{
  "n_layer": 12,
  "d_model": 512,
  "n_head": 8,
  "n_kv_head": 8,
  "head_dim": 64,
  "d_mlp": 1344,
  "vocab_size": 50257,
  "activation": "geglu",
  "norm": "rmsnorm",
  "norm_place": "peri",
  "norm_eps": 1e-05,
  "positions": "rope",
  "rope_base": 28600.0,
  "rope_fraction": 0.5,
  "qk_norm": false,
  "attn_scale": 0.125,
  "bias": "none",
  "tie_embeddings": true,
  "parallel_block": false,
  "extras": ["capped logits"],
  "init": "uniform",
  "init_std_qkv": 0.0211,
  "init_std_o": 0.00431,
  "init_std_up": 0.0211,
  "init_std_down": 0.00431,
  "optimizer": "adamw",
  "lr": 0.000824,
  "lr_mult_o": 1.18,
  "beta1": 0.9,
  "beta2": 0.98,
  "lr_head": 0.00775,
  "grad_clip": 1.0,
  "warmup_steps": 319,
  "schedule": "cos",
  "final_lr_fraction": 0.0,
  "batch_tokens": 65536,
  "seq_len": 2048,
  "doc_mask": true,
  "train_tokens": 664500000,
  "steps": 10140,
  "dataset": "wikipedia_en"
}
MLP neurons of a small language model. Each row is named by its layer, matrix (gate and up: input weights; down: output weights) and neuron, and shows model dimensions 192-383. Each number is 128 + 24 x the weight over its row's rms, rounded and kept within 0 to 255. Numbers have three digits each. A neuron's up and down rows have the sign that makes its largest values positive.
After each neuron's rows, "fires after" lists the tokens most often just before its 100 highest values on Wikipedia text that the model never trained on; "fires before" lists the tokens most often just after its 100 highest values on Wikipedia text that the model never trained on.

L7.gate980:073116139107128125132092116129165137088150146116141152111141119136116128109111143151101151141114107123113072146091105131103169093147100135107143087127155122107148131140087149115070186138133137121116164131127122144124132092137133146133165110111146133134111142153094110126079144113175145089095133094110139115170144140134118134099193135111144121108116139084140117123093105126149093126125144125129122150149109144157125083108133121104135136097140099133120126092150148142091177127139120109107120148077111135119127154091118156174147076146101148159125103120121146135130099144106134112
L7.up980:112100113160146090161108091135164118157123141136156125105122141167113113145107133151102146150103154110140131138164169165137130108086092148108138096109133115164131130132135130143095119136122186151105110150073110141164122104138114160099108111081131146118100137166132113095167113145149040116101108147131111136099149161153094128141127098154086105113077088159160113152128150155108071111132104155099147110134115141142142179159107119126134081093094145161128143133159153178096123130134146137104159144065154151104117142129077144131145103140135152131172118118155088137133103085142124089
L7.down980:153102094089152143133135128131106135131122111127152170087154096117130147126132133133132161109096152123144109135174157082099164113123157118099127092154133107120148133159177097143111202121137109136092115078116136115148122148115079155140155170107112126116150183124103118113130131118161091142124104138137118103155195130109119115128119093160096100110056096115113116084117174158138112108138127153129105104145134106186102070157106162102147114098116151154096139103147162095149110120111154164116108132070144118096114130145110117131125138143159150115157084125145130126139146120119116109
fires after: "19", "20", "-", "|", " Total", " the"
fires before: " |", ":", "–"

L7.gate836:148129108160155147121130102156126099152096157129136126058135134131149140166138126124103176142130112105118167094102140158123129159142129154161112131129162137136107115152089101130098196125109119118107117122130096133127120109109094120076164115149159116118146141111114132129159145121105118107060180145082163122154124099127132126142126144102155131129113133145170102134137145135117142063127139108101140132090155114113124174107160119180136130163140095162132107126153107102107146154126110122107117116143153108078140113106104134141131147151143143145148123135120151127125116139096125166
L7.up836:126128119142116157129115121163107153144109160136174130132113128117147103177126180182120138127131155105151119109145136108124144147167164134150090095138153125164133130167115091168091122129130134123144161096111132181090174092091104091092122097168143087137122150151123095115170107077121111110125130137149125148147137109155111092171137135162128172148141101140133116081105139131112139140102122144169147180141125139115130170128171122129115107148154108131144148098119106124099158152166107113101136116125156143146134106135126123099146152136162148129137148132139142146118153123118116131
L7.down836:112118132114113138129117142138103184115135104120160159162178131117111128154115108136092123098146109140129069132115137101114188114136155088131137123129122105156149106112152139152094123145154150139099101116147155131096147158116159106122113140133122128131127138167103099115119145127146136138144119122150155141112144160140118137160120127168100163131144126116096134095114135117090084195112102141188135126148116129127149116096167147143112133139135131127169181126107133103084134087167096126098135130113176138176110118126133079091131081132164114129089144117142147098115118086140145138
fires after: " |\n", " |", "-"
fires before: "|", ":", " ", " |"

L7.gate287:131128123144101139094115115128164109098094149121141113125094100094151125113135150158106140126131125126179157118107124121128119148090101119097131160114136125081139138102115128112139139142112116135119125136155102086090174132123106107103115158107120168105107168146141149151112143130145107116115162105129130156093197158147094151130116092124100120135124097079119114160139086073132142134157119087155120113118135087151153156156164119126108174125153105137100083147153140120117148111100134154169130132162195134141121137141119110159157112154106116128118133114129157117115164134126161156
L7.up287:103121134107100136136102111147106137107113159083132122180163121155107086133129117126173135127118135155093104136108127153122146106141138115158141138128084084125184137107110145130127137101101099129132177118150119128132149126179171136131117120147131131124147144139105133109138121126112080112152144181096144143108139101136112135148086115138202117155114129109153161107141168149127088129111123111103098185100129144114104143072113143092144105177109125150076113107132139169095161159106125135148133108137119113121164116118110105114143135144166112174146093092187119119147104094132119126
L7.down287:098150168127116125137167105089112161146100158103142134147066116140113111154158115106098145111140114176196118141154144098102163154150113153114133135116115107141169169103104140152158089124155154140086180114108081126163164096136123175127075125123091136112109151129145124120156098104119082120121125125147130110093118081165134109148115111151149136124140168147186099132154148125115107129162093138107091124136125179173095113115095096122138123138145136109120142096088131157130115156088112085144153154155122164174139109155121147130078130125122119125111129114112070108151146118093179180
fires after: " ", "5", "6", "3", "7"
fires before: " ", ".", " |", ",", "',"

L7.gate470:092128152116117133150133106145209145121150095126176141141140150115128137071167095107124144142076124110125125123080139136131141124184120145113143128159085111168090142135095143121115164104116113140141155131171101085152133184107090123149157125087117153108174141095117157108157107145133162104123142093121098125133131123113166115116143130124101145122116121113105116129077151129112150122115163146129130113108161126105153138121185121169115098108115154162141137126143132153115147092142101185164117096102139126098119131123140110128099085142101117164161152129155137110137137159120104147
L7.up470:137186119091172079143124124144172119173074082131122120135147152108114097121138129139118145109119121107169123113106129128133124116161151161101124127157104138142155121167149146130126092141113137115111158145144128106106150110115115124160150130119113116139119146139145179091100104142137137118140130178166164144100098162133142115090099092126159145124120172125106104128137116128086107117117155107133148155130146126123161098099153154098118137091146110148125118119120161114123142124075121132066126117117147138103106126105152142129172135122171114143136131114177167112154147127138167054
L7.down470:106153102111158142109161142144105148157132118112090122155129131098118079143126135105123143137159112146141112163149115119130102149132121083148115130134139149146125131156167156166129077187158176125115157120116116096105128118127127148151153101111120148172133094100143106136136083135117105136134111129135155144157122152138064101138125098144141137082151151156141156131149112108141097131123061105127123158101140161123146118135082110124124169121126145136128136108100119128146112129055159166113161141133106111163107096115139138133157120085143127110102143104154127094108138100113153071
fires after: " ", "20", "19"
fires before: " |", ",", "."

L6.gate730:155068133136110154072134132120104112131159150122112082128216117113078130108097120148110098073051125084110158140077115134155116129156134125112104134149123127138105100170108150087129158162140105119104129161083098140109143105093084190144115119121171150101137145174137131145140111137127141154103153116123101143127126138136145087119112127122106181191120155146089127122110089095076139108153126122146149080092125150129131111121097158144103113114137146106172161110121134110115152118132151132105130129117131137132130127137118089084139114164153113122148160160100136092119139129145138149
L6.up730:130165163147180139142094112135160141153109126136132156138156110139078108097081137083122114123135126112112144123122133101135148133158090115160099159086134123157122112109105124105094120118119121135109099127161119157149123131132160148123182127102126148108092114101093114135106111126135125125120133141129136151176119153189108127117129117119120158101124085090147161116175156123123124147120168084141142114180125101102153120129138103136115105135145101121148132120156090141139138163138131156120121154140122110094133131127125156138154133145142158115107151068146134149108115177097145128
L6.down730:128079121142122150076130146105071128089139132111126095131183150166114142096125192158121135104090150112136148094111112134162173106130142162157199121155136131156139081189094134087132126121137103121082103130100084106126136122081075140122100109120166145123124168184115095126152107193130098143104160120122138134116117113100149128122132122170125145162109132134100118131111092092084131099136126129155163109057102117127140127110120144116132130138149141128157158121140110123083161110121101170097128143113145149144094150121138158082167091171152115134145097134117178138122179136139115138
fires after: " |\n", " Report"
fires before: "|"

L9.gate437:131103075104150088142128123137167153112099085152113139110103085138158123131115152106107133148144157125108121128104140124126126152158114109128134112121187147128149154150125092145138154101123127149120099122158077126148163094124140125137124107120138121068126137161097108069135100131159112146109118150100133147104138150130136125134156133134106149120109112160096109124129093129131092117119112123157129095133116098117155151100121074135142147143098122108130149118163141127145106158091153151131131159183125142131152142095153144123123073164128134137151122175142138142146169160120118137
L9.up437:126121101092097171102136142120121122139121142161138110076119147134138186111131111107084101134134114137134137122170083127130089161125149115174116097123167147150137125111147179140125060141153137107147174129149126093128123121188121125154103172153125136137142138096154147147136111138168145154069129137145114108156164137168154140088149162074085112115088151145131144111172125118141108130164130138118107099090142122152110169119133086173112119093119115163148170162128163115148129115139123134110092154132157109118139137139119151119101152126144101157154113141128111082114112121098083101
L9.down437:119099161136143145120108088122157094133161104088163124111105161094144144138144153148095133142130151147091170111133135177146132110130121117110115099125131166125131117131107137169148112075127123134160091126136153107119106141140169127096130126158091121116089130115103089126138174126151144116135129156115145139135126133106136141119179138124137093152109147129175142139131132107134127140093086114184102146119143184118136103142142101132148115082090162112147148116108119132145153131142156121130147141145130167158124142079118127120154131112105118095136093139115105145122151166153135091
fires after: "′", "19", "20", ".", " (", "-"
fires before: ":", "″N", "–", "″E", ".", "″W"

L7.gate330:077117139141097137112109140183183107133094096161171102133118120120140154105132151178152092169098135132150155127093110156116136154167108152101142133089165145111069136114099101152147100153147134142131089162157080189189103121141088131134141156086132163102144164137128172099139122127132161105126160123115140122145091144155121134119093133122114118143174125148145141176135086113157130103134125117119126124111119082111126116068118086169121132136131103116104160156160127102080137104155168140117113138105141140128108130146113097128145119143137130156141164147097154142105085185138135172
L7.up330:131163114144090122135118136132149106119135120135131098141129106135178118090113126137138132144118100108141113131106114119109117172089120161150095153157115145106113119127163107128138151103144142140112106142131123182139107112152110158118109091119106110078092170141126174082118076105111127121129116128171093117137087123149130079134100111146133104134146176129122158122117105146138097094087146127157153132123102065147158106116111136109153138153101133079134163124129108099155102172157174158094141129112150181136120106126094148139093161117159140110167155133124164133129117167180130115
L7.down330:099150149166116089128127146094111146115140122124123148134141116100104145134143093105154159119156047121117103114111141121102123157137136145127107101127085162133146066173174120134171153140158125208148117158100206151113128123136074138111092090102082123107135130127125176126117103181129113097125106114126124107152107131099141131124152115131169143155136103148125143157075113130149074092097161123172156104110122141159146066134090135132107165148097128109112152135106138100124147141153110128074132160111114148146131135164126146165103167107138100104114116132113113143158143179124129137
fires after: "-", "″E", " |", "″W", " FIPS"
fires before: ":", " /", " |"

L5.gate896:128114158152103181155125119093133122160120158145133113097116128111145149132154132117121094131069157124186124144148128101124128130119126096150125114145161159150119100169154097094150126125177124119097136142176100109132124141134151152097178107149130169070120124135138145125122140149122165123125135070125135074119123141139163140119125086086095123127124153119114130101178127114110129146093127154155163133167103112157131080125144155143121131124111130102082088133119143130150167114109135159136135129121112124192142138107089124143076089141087135147126128139131089145133099145106156167
L5.up896:152087150135124160124067117100135126093124146131125121101128097119124108102102100110122117116170124120150112143155081162102138124094125120120099173107120169143123115110090161096142148087128114133111154167109116136132139153119128144115095126136119154111159145106142090113137103122145107112123156132129123152084136131141073148186107105104161087140153088113154127171116116114123111136109166128126152150082133109090085120179163131140136114119146107138119098160154150077154150129122111147118104079149162120163220082057109147135129111161136110146124123146120130140174138093131106106
L5.down896:105151141135131159150100149102133175157137133133147130112104143148147173129168130152124135118123128159158134138117122119099121143092106106163071148120103188149106113131133143110139133129127120170047163134150102131122128154112153111137130093143142166081098118111155106125133112139098139130131151072178120067122176103153168151103135095128145124173159155150128131152154141148136148099105129183199153164150135150156151096133160127113124082075096083150094136128123150113136157118144144144133119140102111110159172121097147130117056151127133142143101149155096140149118119153117168105
fires after: " |", " /", "0", " Party"
fires before: "0", " ", "1"

L6.gate216:125138155143124147118125151156153139124150085128125097173170131155071126178131134153140072117104134130122161147129160117118154069153096168099142133111197161141099096102092139108113138144127164117125118123119094168110081137081135143115169127122134117135154130098100081127162171124128136124096135109146120114124163120133147167142154092109124140125122118126113118113072146111128097113147156110189095138131107131098119125148152121122120105107146115120152163099145115133139145110130135159146125174151103102094144142114059119108141107082128118127135132116135117136129155135109166120
L6.up216:127149163110158118155167137139128137127137120150073122125151100106169121116106154173112125112103133135105109136113155111180115128179138123131133158148171069103137111100156123122109138056140132117124107148097116113156158128093127139162131099111121143116115157079123119185146128127084134097126142182123129177083118131178109131095115117162142147098154136110121128131129132102134121156113123123115174119085146105119138146166114141128105127138180119146162162156117089080093127130150102127142136078084116132112106121113139123136170127131153114137115107126124139120090154102115101128
L6.down216:089107125132121144127120116153127133136142126117068133128168087123081150149098118102093104098098125123131162158150160146124132112092095188169116125133144109141147107148127175140116135117155160153115096135112145134137089111059121131142114133105123120125113164106106083138134135134136097152096151124156129139140111085121137149116161093105178160138115102120068128133114110140071106150119140142118129125032094154107113142095154092105107118151106163104118130074132132155163146094188161142092125151135115123131114133092080118133144110146113101138126153140125146115150141142151130131
fires after: " |\n", " %"
fires before: "|", " on", "|---|---|---|---|---|\n"

L9.gate9:106137142104124166085154099120113123108122151148131142123128157120151120115130126124111103154134127100115102100111130106135140147124153122089111139129146113090132150131149191066121137154133106137121056111123079108174111121127134148134128128105150131150160137142131135127105129113120167137105153054107142111130167129169111098121133111131131122093093105208109145136157110089138174090108133133121103141126151147128112149159116165150111120122103136149132117122157175118146144120142107102134128107148127160149125125167168134112136159134086125123086098142146137099117094114136152126
L9.up9:105114105146108178165153103132120160127102130131126158115138133105134115112107165160177132100108135132151102124157157143124132124165138091070123155106180159145145148149157172112125114145120136122094114100114114106151081111095139187154191147162098125118085146124142123085116143099135126107130144085093105116162131150131129121166091128134137133132169133166102183136092149094111097122091125133128154135099171140136101153123112124142120111128104123137068104111092143182142122141142137111083126104097109133172143105123118080116145151142139133127144111116133124134094096119120105140
L9.down9:100157119141077095142133143147103139157125139163133136128098131120121120174107130148114128184127164108120114161077137104117122119121144107098113100127154116133108091082176147118124154089146142148132151114099146103098163129099140102123150109155090137105144130123106129148132114121124099130118100118140126125156093119101142165118138121157122152126177179152127146111122156139144130117130160129135152119144116131102143154118151158125178129104128101129118107121125124169134123093133147100134160114135119149149130132119118106082142170187150111166107127148112123167063136110124098172
fires after: "20", " ", "19", " |"
fires before: " |", " |\n"

L7.gate745:124085135077103159162136102128128142177157059176119103136129157132109159116148098142120127163130114108153124150111133118130161160120123129116127149126139155123138115098111128125111151133150109134128096104151109108119074101108123114129158060134117140113133130128154102130137170130113128120115159064120157084099159125130184120101120149107162103114147161087112154129096118079135165130150116161099126162142129096140135125115127174137155145161124113137138097133110136101111181107110101150118103134096150131102110154111106122157153178111097126125145106126095154140148129157162135101
L7.up745:141152144166113125136102124157161089158105127140109087103100108122121134119105147152149096160139136138152155124144125146103138068137140118087140150120118159144107159140135139114117119127135102125168112160103144148125121165133089114114109107119163131115103151131117163106113133158128181131106140119130061142122124134107132126135139068147062172084097116114111103119127099095137145131132129163124160085104127109125141142127189133114179157100070120127141083120122129170068105116154100159148142112065131153112104177132137110084134111124164161085121112123118145151169146131153114128
L7.down745:124142120133123116116122117129126101099157137161100169107110114163143129162077112153110091106145107152118126094133108144121132140128148138088105160115185101091084115142169122103096119081145125122109086132057144108142126143135140142123131133165128110106107128116132152135099135082177106145168080136187109142127066119125170130128141100137105099104143107068159115169166105110126080118124128086107135101121161125118135162159138089137114116123124087138141151161179175137120136195149140095099105081139146150108136170112145095143133128121135112141117135098130175163084116152180118112
fires after: " ", " |", " mi", " (", "0"
fires before: " |", " |\n", "0", "."

L7.gate1106:129193141136098117118147151111160088106131139166167146133124124118153126092153146136110097174130152141082124145129140137121133124093127133140135121136195097133118100113118115141111103087126100108122120143121100130096125164135120111132152125133113152134160117091139150114139112149147140121130199107107174157149187154162089109119090114152142122163120148102137134117122123106114104084120181154104119121150103123128157143129117133157145109138113140135093162102125111140129129107095133131094111094101165110086147143103146139122150134204143141124107115151110160121131123129108148154
L7.up1106:107163085126083120122124113100138134154144112132122059106094152127130125146061127135115099121119095145159137144149077130108108140080154141178191100138115096102111090130125127140142081114127140147135115120162118108094108165184110136091138150150102115077114112125136082071135130127122123103146139173126110120095174138091136128159163105119137161066105123174157159115092119136124099124092109149151132166122122120132119131086129107143126088128081149069098178150184134124120096097121121132126129142125127116149089138145126167120113161135125129103139162113118203121132130134149140100
L7.down1106:156138064135120157160146089157136129111141117120100153110147142132107114131118110154121099125151146176141175141106125084105131135122104127136157097105115133099121150096132129160138146149129114153102152155144138096145137089126103161091131135161101113122123145162095130112134096107107116122125126152140098150098115135113128119158095138115120118148138090118104146133114109094128129155104106131178142133146096148121093100112132131137112120148128132106127116060132106148133098125105143160127133151144071157148127143148102146116115186121106145085140115129133139102124142164150137146
fires after: "19", "20", "″E", "″W"
fires before: ":", " /", "–", " |", " ", "-"

L9.gate188:109131118145111112139102091156171129088102135129094130137098108166182122088147147166124114090140145088140121119106089122125094109131101145150143154135153149153169115110135117128134155162150130157124157134139132146127146112120178155122174111075120146123104144068077118141083149135191091096136128140124145137129113147168120132154135105149139167123136127123155090143124106133111118103156107121151107093121145099125138112126123113137114157128186121132135086114129122115115145125102137172165184096120101174149160129143124127115132059134129146164170132113182084150108106089154118137
L9.up188:143097118105107130170103145156154140176114153186107168168160148129119129125101128149108141112147132130131151102090102159107135154124134183078134114146114129125122123138095151104145133162113124144112135121130096094092134138148167091146085127083116096149161127164153145108130107135110096097109137119134116131112142153088167127130144171067153141144117103157118146124123137142156146100133139123131115147162163116122142141160111112142144120093113143165109133163132147174146145078133111165105127118084112128126155099122152157136100132180083143125121101161133139110152122126119125122
L9.down188:135126129081106140118140100139145139140065101120130122160120136076152115168139096131107107118153113132141136171120121185108134106113109153156149147109154109117105065122124115156138171180130122146159136139127135081125113136096131148108104126136105137125131161062102121159181105120162163133072114128143144139127139149155101131149117126169126122078130097125102146153099144123146120143141136161140137123114124072149165126144180100096106128146148159163120145167152137065102128130090106134142095115127128134111139096163132147140180113111122127115155107124104101130129144084154113130
fires after: "20", "19", " "
fires before: ":", " |", " –", "–"

L9.gate150:130117133151142174136103141130128160135132167145134146132139128082156167125117107130136152134119139131111092136089087100099137144150140115129101146092203147165139099137122103066125150120121130138139116120142092106166126183068136186120150136139117155118157116113094114108116131154116153079116129113115150142117120148079113137123139091089114121090104109125110144096122159095131110120121118151132103115134158104118131091108122142092157146085139086109141157113112139137155138110078147102116159135087122125174130144148126099140164123108137143110085144133140116162155164134137116134
L9.up150:118128109110108122155121047123137133146120117124140126146132105100112139140089170098101115133106166115138157128114125140125109096112132103109140127126133125132119143112083133137102127128140075091119171145137123121129103156155123129177111073092079110147131164122129129098126137138136100110129104155102158159144138152165160105175095113160082120100164098104144107099105169118140098125118081102145142111151145116120095148099138158111101092126103094118117125172127130129139132171077172134125154113171125141179131120158085118144114121144132096147159111129136103163159074160097106141
L9.down150:103139130152128116130133125101143124150202128112129135133144117107148178095120167115114078138110099114162147132110112120144148095098108126151133096091138081129128139123097157122105141120085162127138084109119138114153129131143135127159150141106135176140172125084137132093112162134133152108090146117163152131208123107158159113133095182092123166130118127122120090136136168113118140114135105090145121145117120153114174120156125093123123118134164137145094115100092139133141151119115149176132140148108134123092124146124101112124135149159145118113101129121148114146104149131143129136
fires after: " |"
fires before: " |", " |\n", "."

L6.gate1025:097111135136138130094123090136138125166086113128161165117108121095145125092138118116106145125154126092117109151135179127124146171143151154114130111083133127107110111113106125112090116166127162119102123129143123109121140120122158128141165144143101153165147106148126151105142148130159135119159091175113116108147087153143129146087095121123146122132123110138106152125119115122138137139153144131100169110123139160132124115129126103150135149108156054068161137189108132160074119125147077115124122136069149116120115144110125130112142148121117102167137127121140109146094110164100118135
L6.up1025:116102121115125114158151160112150130092139082127091078087118116150164151099151131132138105143091122108127135110128072108155112131150114149084134130110147137174125148134133071106124102129151093122117145136149129159132114107145129149102147126139115108138154140126101143074115141148139130093128125135145170138109126125134103123159152127115093173113131135094140127142146139111123120133141072131137103147131138133086158080116097130124141173134130121140116094117129126149112119153084078146109138115162114085134122108105091116109113130134144120139121076106166108121145110131109116143
L6.down1025:119129091136101190125100155144150128124124134143125126119127108096082103095102152097122140128085111145142164098142145127143120118121102136139107110128089119117149114130181097142165134115125160105121106091099128129151148126152114143130131123111144120114154130132115111160101121140135103100089123115105142122151105138143168150156120117107105135161159130152129142107119138128149133142155119100119157112122082139143115123148110129111128147161142153120120110081136119109109115132106140137135127113154117113131182106150116119149076102144090142122151131198123103065117139155142085115
fires after: "20", "19"
fires before: ",", ".", ".\n\n"

L5.gate645:113124146128142130156132097161126154121056115150162122098110122114153162071121131121168177135095161136118161166112110166080143140118120151131129132163145120141118124105093114070092161111146111102120088154128091114139164148146140139122107094122135144129129146137118108134143102141165133160134135138164103100128136140109096094106069177112111128125142126122129096132166140091122137158144156101130138138138142122123137176106157117093118147162148102075117140133144105125137155147156151160140140121129110091160122091130085121123141122139151110116121080112124138148071096108114131145
L5.up645:130155106118156144140150134173126157126111147135148149111148094138100144148120159156120132100090131110126128134120145139084155116103128128180113115080152139150103145156139171136101134155163092116145124117085101152116116118120140134078119118127151114084083131121126056164174085155146153126149109089172130145160168085143169085150127135173133140126175142149091079114165110133085107135142167106156147100125077133150139111126202123125098100157122074073143176107123124116179130119175135149129157129176143139165138125121146110108119145110172125086117108132135144127127124144117179141
L5.down645:138147102094124132131121149113119166144161134108152144113137121117119132195135125143139121127099086105136150141115149156134139121109146120151151131080139109147114111171127160177126151175125103105130135108113125153101116127092149128124129144084150124089119152144070091148139122142140151138131118095151179168129130147168140122142102114168161178137163153124119094101116118155094119102151143094188156104094094110121140121113165139141070113151119099150126179107122148097141125126127075134079095129152169133125139121105143119097149112128161106099133155127124139135137136128154178148
fires after: " |\n", " ("
fires before: "|", "\n"

L7.gate157:055134140143136166150144114205117154088135126133088125134146121151119164108136101118119124108169123156165135117158115123088089173174147129093162119116174150124179115127152115125162156138154086111128108097179135152133099123147109168154115132124130099133126159087161127133148149104086118139121114110097118148119120137154132085113113127107121123103142182105133136130132105097091144093113129117137129116113149126141138151087131156118089114167169136151131114132140167139166113124106125130085108129116080113145158079124147158080159129134121129116120088137109120075103113115156115136
L7.up157:105078136087150110139127085130153128130154142118148116123098166116140154082157124156133089169113071136109132122127133123131167134117101118146158145102144117168107157116128110110161118100128116114104130142149106108143106127145106110136152126094134139107144114159089113143114125148153108084127164106124128156116159127149107122163111159128066120122158159136112127137149142068115140072106113148081119147102148141153160116101107146130148156141086092145097124107118070137107087120107106119144104120139125091149129143135128125116126107216125104100144107102117126130126153119132103160
L7.down157:110190117148122148157200142123103130121126110146130158155153102139152123143129106122124145114133197115148133113120161123121145118134126131122131137138144090099167103095129150111114132140145121166166137149143156159151138114136174152098127087100112127123137128092057113137133096107132115126092129122113144119136094164117120110105134101155151176116124113137135105114152092147109170094115147129128170096134110122123138137129146170105137107153178140124170125140144159131122121110093162097086132142145118145110106086157145112133107138125139128091106114126149097097067148141136130148
fires after: " ", ".", "–", "20", "-"
fires before: " |", "–", "%", ")"

L3.gate864:102141117118186135171143097124178126105134134121125142116085120088135159113136103152155126195142147123100134151148125105149166150127090137132158168095095130131161127104118136120180132132159138142111126173149101133152145125096129117171124065123149190174142117154116119131119112141160104148108152116125178161090112137110093090117128096074146111181107154146118115167114087123111137130118183161111141137122114104132135107132099119135156131136144102150167135133162124134146100120117127148131169150105117159151137103136111127100149126179131134125105054132137123105137135172147087142
L3.up864:123120092116152173126133104118125127123135120111145119118143119112100106143137108118130140154125196130116153117173118120170140140138143157117130065106101146123159129100144095140158110115119109117117113123154138097118152164069147104143130089135105139129156146095128094118155152131139124127139104109168121121118153145110153074121125137126130127152098129172151099167152148132074119128111144127146117140141110083128167112136143123127099113150117151192124121132131143085165094129108174121151159126128168109179129153167141160091121164116134132114108099154153139103138149102146149067
L3.down864:111144143150100188149124157171117149155103114088147093146094134156102088111133095100131129123108131130112169123155111143106118133107137139158093102122113133118120147078082123128136130146104123105131124092113147112096148122145111135126160138155095136144153187100112128070137098075109139159132156153101095153138140163128131159127154151211133123119118116138148102144163167129089145092131120145151098144142125111105109140123098128097087142117102143123167158125158123103162114125135143129113156126109173124128131088122096198183110168117140075145104157144119132122129128094145137128
fires after: " ", "20", "19", "–", " ("
fires before: " |", "–", ":", ")\n", "-"

L7.gate129:148129135135136151093117133104175119088123146176165163137121149156141101141111103086129103109127107095106155115095139110142147106122156116119096157145137176075129087114124135105139149102189111127110099137115092110167160139084137138129136102098136124125151175116107093153112181162140147151101134081134140089156101100139121145112109090165106103079124108091183122156139101108119080089116139098106103118090134139129138063157150123114150131130164136151147141103137105130139138103155152127161148086115102154127088159149150103147119103126077111112143111102099155128150144152134159154
L7.up129:124119165101130111102082142120112147128130118107185074095134120098135144112139115117153133126116132105109146146132162152075128147098142077136105150124130138108102151109176099121148173138148199147133157140141117082173147110112120151103119129100113120103133124140114085112128112153135129114135151120133114129080057139145118121148154116150143151127120110098115134141092107139126129133080151165122113101134135161085083111132136105146166113144084105148152119118114139102143159114151130169134113123065127149131152122136146084127133104108127153124097124074164154123134126157107115163
L7.down129:121109151112111122102113137111117112106137135138158128067116106119164134159132143150131155110136142095116125116100171082083142101116126090117084127131107133077160171099142115157129198101143112135125121136143134129114123103127100138137127095110124093103160130117085125106130077149138139112166148121158094123128120102157142111137166090209140088163137089126160131154102106096125090110101131158143166120112129120118149107152131135122139112175094148176107118078099098125118101145113141166142150111115116160119140118169101113109043110112093088101081142133131148130177121125121161114
fires after: " |", "|", " there"
fires before: " |", " ", " the"

L7.gate346:089097150110159143145136160185117169129132138121075151123092120102101170115112142143132112151127122151174140119157156123158111190140113120130145129132139146173108097101111148163176085125158106129124127128138122103127131130142094143127108136158107122156152166102154069160138106140103125123137189101138120135095121126104138116110152135099145170147119122139147152093132140120115141102117135104112105131102133122131114203124118148131201175161168123153174146126121125134109102151068102152150172138128132141128149137131097183137122148122130127124158094111127129095136131137130090103
L7.up346:083122085109160121102129140157171114119110115109144084101159125088139099111124127142165126170132124112130089128140098120138119154163104129125070121134151134124143134159115145142130126081101106118144155121177081136141087126152091147119140085167141116104167176131083107145108113119135167052152131104092145136178125155111137128126099114126132093156150151149138154119164111090084101122115121100078096156117153108127126117116111111134107172154156122149116127079107110141138129160098108118158114155130162080156162176113118125128133158127170127115120118117144129117139098126155118109
L7.down346:131134133118100171161127136094124136159136096148109163116122113101134166132136141158099154111142161123153144157098164128100130097102121095139160159139118115150133103102169129112119139150128085168141123180111078123106122117108193118120107140090116102154107102136069121154142129121114136145120143125118121122122110146123116138152125136111150181144104145081106121114100151157129115082111134125156122118139137111123147131131117156134164128137157132112134117090125127126112130116060156144114145111136147146127086063156117148127123141149116113104151133140138134062071158138132139171
fires after: " "
fires before: " |", ".", "–", "4", "2", ","

L9.gate584:118121133138130134157122132182105116131143127125129157120142162143105145102075146094131118145099148136121119116119098131143137163148134121135151153112158129129141192102156117144132179141152067098113102129157084091145101135113153102159105116146134131090119137112096152107149154140110124079111111141123163165145149113133131141122163129097121137102127132122140138134122107103112104152173112160106102098162123171139134139121143141160150136121139126171091144081137135117167156130112111152110149132144135144122126144129121113121141145143122102103143098112149122128084138159100145125
L9.up584:121168096140128060130084148107109110118140147149139130100115107134082118126081141123165181123105168120122115118172115129064115128114149157135126105131125118098135176097113111101100142090123126147131099124115115131129096119128114084118130172164130124093114157154132098085154140133132124118151114162180174142148107166148105094126123090176107135116190164128132138138083134139135133131146148135135099145126127119105100082125100071129115153121144118092136142137121137171116124127157091177133152117107142185147114164142090095102109150155107105109146104121146140122149118123110139137
L9.down584:143148130130111116077130139120180165158145172127153142089168120131106131102131143119115142090124139100105118130120121107092128151130132143146116144079073131114126130093164146107176112115120120147150127158089188132136146139101080145131114141153145119142087165156110125149117120133107162131165117163144185089137117108167105127125129123138126101127135169153159127141195147131143112125129183130147080083136116162107127124105124116127130092108142145138149148101129165152125132140092145142145148140139149174189106147138106116079091121114097101157148137139120144160135095135108132128
fires after: " ", " (", "2", " |", " (°"
fires before: ".", " |", "-", "=", ")", " |\n"